MLP neurons of a small language model. Each row is named by its layer, matrix (down: output weights) and neuron, and shows model dimensions 128-255. Each number is 500 + 40 x the weight over its row's rms, rounded and kept within 0 to 999. Numbers have three digits each.
A block is one neuron, or neurons of one layer that tend to fire together. After each block is what it responds to, as a language model described it from the Wikipedia text at the highest values.

L7.down21:514491570436522468529475492558547545492451555545497544509498547454555560470497475513487465516507508451525465491513453485448530483496560528481539478494457481469477445593444534454566489463459602599525534457522455453448508507512485495511488551593550515462527501534454506398528568520419482501503521478542511482490444557501480553533535529522505498539459447567509470428504550501542490470451
L7.down193:501450520459541441510499454525472432482476521453463473505454540469529514471506549492545500480499505444561509487510466520516481447501479513515424515576439510555436492544549484512525496473525550565514598518536500566488510462509405509552452561530524460477480481485576477521524487535554478474557525486525537493512479428521436419464445595557441504462507522595563506485491498483496465557480
L7.down262:396528473480486533538457481610565511459494505539511483518583585464527514550541544458514485524485453530522528570482530463511544521492446523481581508512546472547462428510514510494576504516509482532591513471549507439482518444466444489541502471518504523510574547459522466519557530480499415503521480489493505537476562586399485582527496461450485457542471502477515497486471490495504510472497
L7.down653:495527575518467526472469577419557474527513524461480552460527529543515479519544510533407467497528432533506497459491546539432530518506505578501493477470563462481497458575562519524510507474462485492484566492525534430486487474515484564469452423472505508520515527500429480541480524505451503457472493431486529544541470484499504416509498443522532557548550433532498512537538530513462523465570
Adjective word endings. Final subword pieces that complete an adjective before its noun, such as sm|all, bl|ack, promin|ent, Swed|ish, sh|ort.

L5.down113:473502477499518534490453523483534474444413503513425440514485492485492462380512464445478570537500488530544427480524467465458513508535479436471496573512612472418499521481400536486482533490491490532500487369601510444524447532460496433477622459526516505574538507479548487448537549572516483427502489455534513490526436494537496505558581518549539512554500534445534447434492523517483560477484
L5.down149:473393470521455484495584523484446409540506506524458467530420524554473495465510461434522518477489555504514497569480528507507492504527434487542494487535507577573510586547509417537506473495501539574396546510605431495456485555494468470475497453494513514493481478524467484521498439464498509535537491521568441513522452415516509488464508454493502543490506466469437534515500467461491496497554
L5.down286:435490498540547511504492488585530554401422466451499543509533498457483475454538504445546498498518536490502389429468471475485554491477506474527480500469523459512578497548484498403566496463568514489554502532476506503578537443475565592466481522471480478580531478529520461437555486526523450479457493558529595481474438519480525488517521508443543497475554573528513486470468526445515504457504
L5.down522:525503504547491463447568523436506458478567489531530467493482452536457492480483487500468503447481504566594545525514514428455448472523617529472474533551495523505506513466441545508507503509493537492515457505527501535481471502410475483520543508422461562483522512489440432528442555497471484481444525521491545499463491617462500555517519455481525532471611513514506484518496497579464557539496
L5.down595:522449554449449509462517498504499536470528534518492477466389458581449511507540414525510485478472519466521490439449517545511520498515414545515555586523588551467476525576385538525569559481461472460494548546501465510516548477515530580416485447534508537454461506502608516451514483502458554493449451585505462531535560492513537417455509459532544523525482550570417472463472502521460457529484
L5.down791:521511488479466531493484457487477539518472507428477466489414522518497483532462476515555428518498515524496469470513469496449530491491538539482441571516576443535433509581528540485527446383535563491579465523464489511504448516457490535447532459570554479513492385509524447493520474545596508565476411457527440491485473519508508471513518593481514563501459490530482500499498513528521562530463
L5.down928:555517545508457423485504525532475520508485503469517495501568511536506510456484465467494483505542557523532400564482548465476436500564518472458488504436512500562560490459477509571505474459417463532468517482533465519531570462564475511508438544459542544451445505495478507443595472472427476505465556495503512530464600550521535452518513556518489501496483491497497506436611491600516526526448
L5.down939:480482454527490446509442487480574478464516521562508519527492494507520457486502564467483535406485518491538492570503530476517497470566547545470584478508481462466491509628522561527524450464389527507480486506426441486530447534519483438520514510480498496424469505568515528582489494482514487553518519509492538496518480516461523562533492390535511519556553495449481497507502391516461505538447
Word-completing suffix pieces. Final suffix pieces that complete a word split into several subword tokens, especially econom-ic, revolut-ion, serv-ice and unan-im-ous.

L5.down275:573456464495542542463489575486460472419592548499536452525531535550438514485535503528486520513530456459500607525494459435509460466529500494540569494539491476563456458500539490500526478457437538509566513450466579473431469461472480483474461479469453523527464486483480526546489483480566543518569467471505534465555460470486398481560544479582509464515512487533461472527527569546504530513534
L5.down333:436549473486570429584528484558547445520460505458532502489578545560543497436472441414472527512488520526503473477525418548464454492540542503474451495500408470473471459502541531503468524470442519480537558498512476470530500370433475511505536507470530419487488559509484520489454585474528501495515501458520508489478503468500484489475559484443552518464467492525547521569539551465553508503490
L5.down374:464459513519434509425406501501550472499462536410542443544533489499546475426575490497529482501511460494531471582456451513535482456462522451559453480521406430544497596531468524504529438521601531589538481515504498524556470557480528479470493541484489394465461499520488449505490499527487462445477494504520516522519463485449496504473519581526486496498535558433543556501497505525426505577444
L5.down592:505498502466500465518503495467484419440554528435521523541447511537447422494560504501528521493566533471544512513451524385524549520462537523497497489490500541536530468516487502482517539504476493510514623520525494532497451523514491520511429461540457528478480519550499485515532564604399467430438531479523411454512513476550501516474551585580481514519432505440510465487468525517539452498542
L5.down628:512506545498490450512483484543451483468438477500506542509483568485507452464461495504514489497487526500509526453473445537519447509493472592539455451514461453470507591464439540422509462509567425554586462469495504555517472458576361515513522584484513509488517479503471553497481451504441565507520570521429489486533538502538491557508546482511534482466497581510483537485473515496521489511432
L5.down677:463461492436470445407415455488461503549446467472530488475558529515510507424493528445467466506499501485557551565534528601500542507540581523573581461456489543548567483526539486528549533438504492466576548500491494418464447434522525486577447424625520447520546522529427508518576476497455463545477483493542589452550483512509453539515499620456487502470446497526466511537450516410444518469433
L5.down704:474488512477504550547457511507442430516496543450497486529472457501486450437506478509511470512514542484520510528582549498510485523504580503573571477538443470554526520505532499484493555472574420494513505434467500450446522571564432569486467558501474509490529591574440524477543563450458466448517469505549530446486466463495428536530496547505555508532444468481469470411635462548484429518516
L5.down854:434542510417429519506461495492538454578482471456479588526497500475519507456480506478456518539523470564580495564479480454454456515599503519535491457492523450455488464471550473417478483481537515478549487488566521485527499496518490567472524508505467450471444498482408532410532638522453492493526475478501573411510484488548469575514538521490533538523503468551447475484496496516481467453500
Word-completing suffix pieces. Final subword pieces that complete a common word broken into fragments, mostly adjectives and adverbs, such as e-arly, ever-y, relativ-ely, orig-inal, prev-ious.

L7.down593:520520515546479460463567457555479475504517459478542522546465580477497422449535452452483557421540497472447559586530546462558405509550462548516468528494434444480544544526516479513519508481533467502542487516455432512515500501522376448537490484520503476581463502512452519475531581497564521575449426442555526433527544489485481493536504450598491528463469521512518516484524534520468449489495
L7.down711:561554496440504508508507545475520483474546437562432458459564482599523481536493474510484543496517505470485528491464467415449480463481531502503512552494460532494498540456503445441480508528438482458453556533518492575501495480522520533484510510510509493476502582519564546520508538491529499429553510403472477519468538527450519534501523498582491495496448507472577520441503541551460530446526
L7.down760:492519498452480472515526501503522538471491461488520513579551529580514517473462486463443459469533527477517561460496535486520477500458559571478487543545508462432483466556552518495462537501455572495504477526583493435470500492594518442473514553512576467466547504529502544514461463530550505421448458483492565484561469497493451513517492501498410470586505479503469420408561527509459494552491
L7.down901:524484508539471491518511496473492486462477552516513558531513610453551543468573555529518472499501520451568533535499450514501405448489485516512429518462441494504492458537562457459521471546591496534576465438503491490502500503450291504564464570481498586475563464461539456472507552488539503506555556531494512470456486488511420465525471517511499513476474536515494487526485483511490556481494
Ordinal and cardinal numbers. Number words, often split mid-word, after "the" or before a noun: thir|d, fif|th, four|th, first, second, two, three; sometimes determiners like their, other.

L8.down232:475439474536472445541501462515493477592522581518591456450491493454524471483501564508538456512518540431509570459522508529509498491497427434531460496512491534511420501492487429500465499484450498557486549451470487558491530462509526450542461489568510492518474481440557489454466484510568526558422430476440550492521498500530500449525537522557526521521522445584538488500509497476520498550551
L8.down940:438518534492502488514520484510545494518467514426554455515502513481495558488445502518426408483502506451447534490512507509525483504464473509500501528515461471505463477505542558428530510479464537548534505508538459488443540447503410554431533533551426469527476504582507547539506629497474485514523476517569578522512512546479438568561526502488436513542460426495524462438521461572509531473460
Adjective-completing word pieces. Final word pieces that complete an adjective or quantifier just before the noun it modifies, such as differ-ent, sm-all, organiz-ed, sever-al.

L8.down301:467488485453523468555578518494545468512478554498575496548451561504516549440468496497466440526473499480455548528526520458469364508526537537451574439514544491541464455474475475507487541482519475539490516486509503487482497549479295513560455506522501551510496518497440506496519596494514481529535515504534550534487530499485493481550531549503570458471446480469522507532551488473460524468462
L8.down759:498453535485531500411498508546526432514477405548551497551435520535536497563452503525530524512456497447505515479506469489511500505456522411498503480506438444562464571513501550509477522520502451549578467523438512509469515474542471553464443412490533525477435594503520510437532545550524483390505502463506524548499530521506457485584479528517510480501536470496459504491530433488542463426460
Noun-phrase modifier endings. Possessives and word-final suffixes that complete a determiner or modifier right before a head noun, e.g. his, 's, bigg-est, short-liv-ed, loc-al.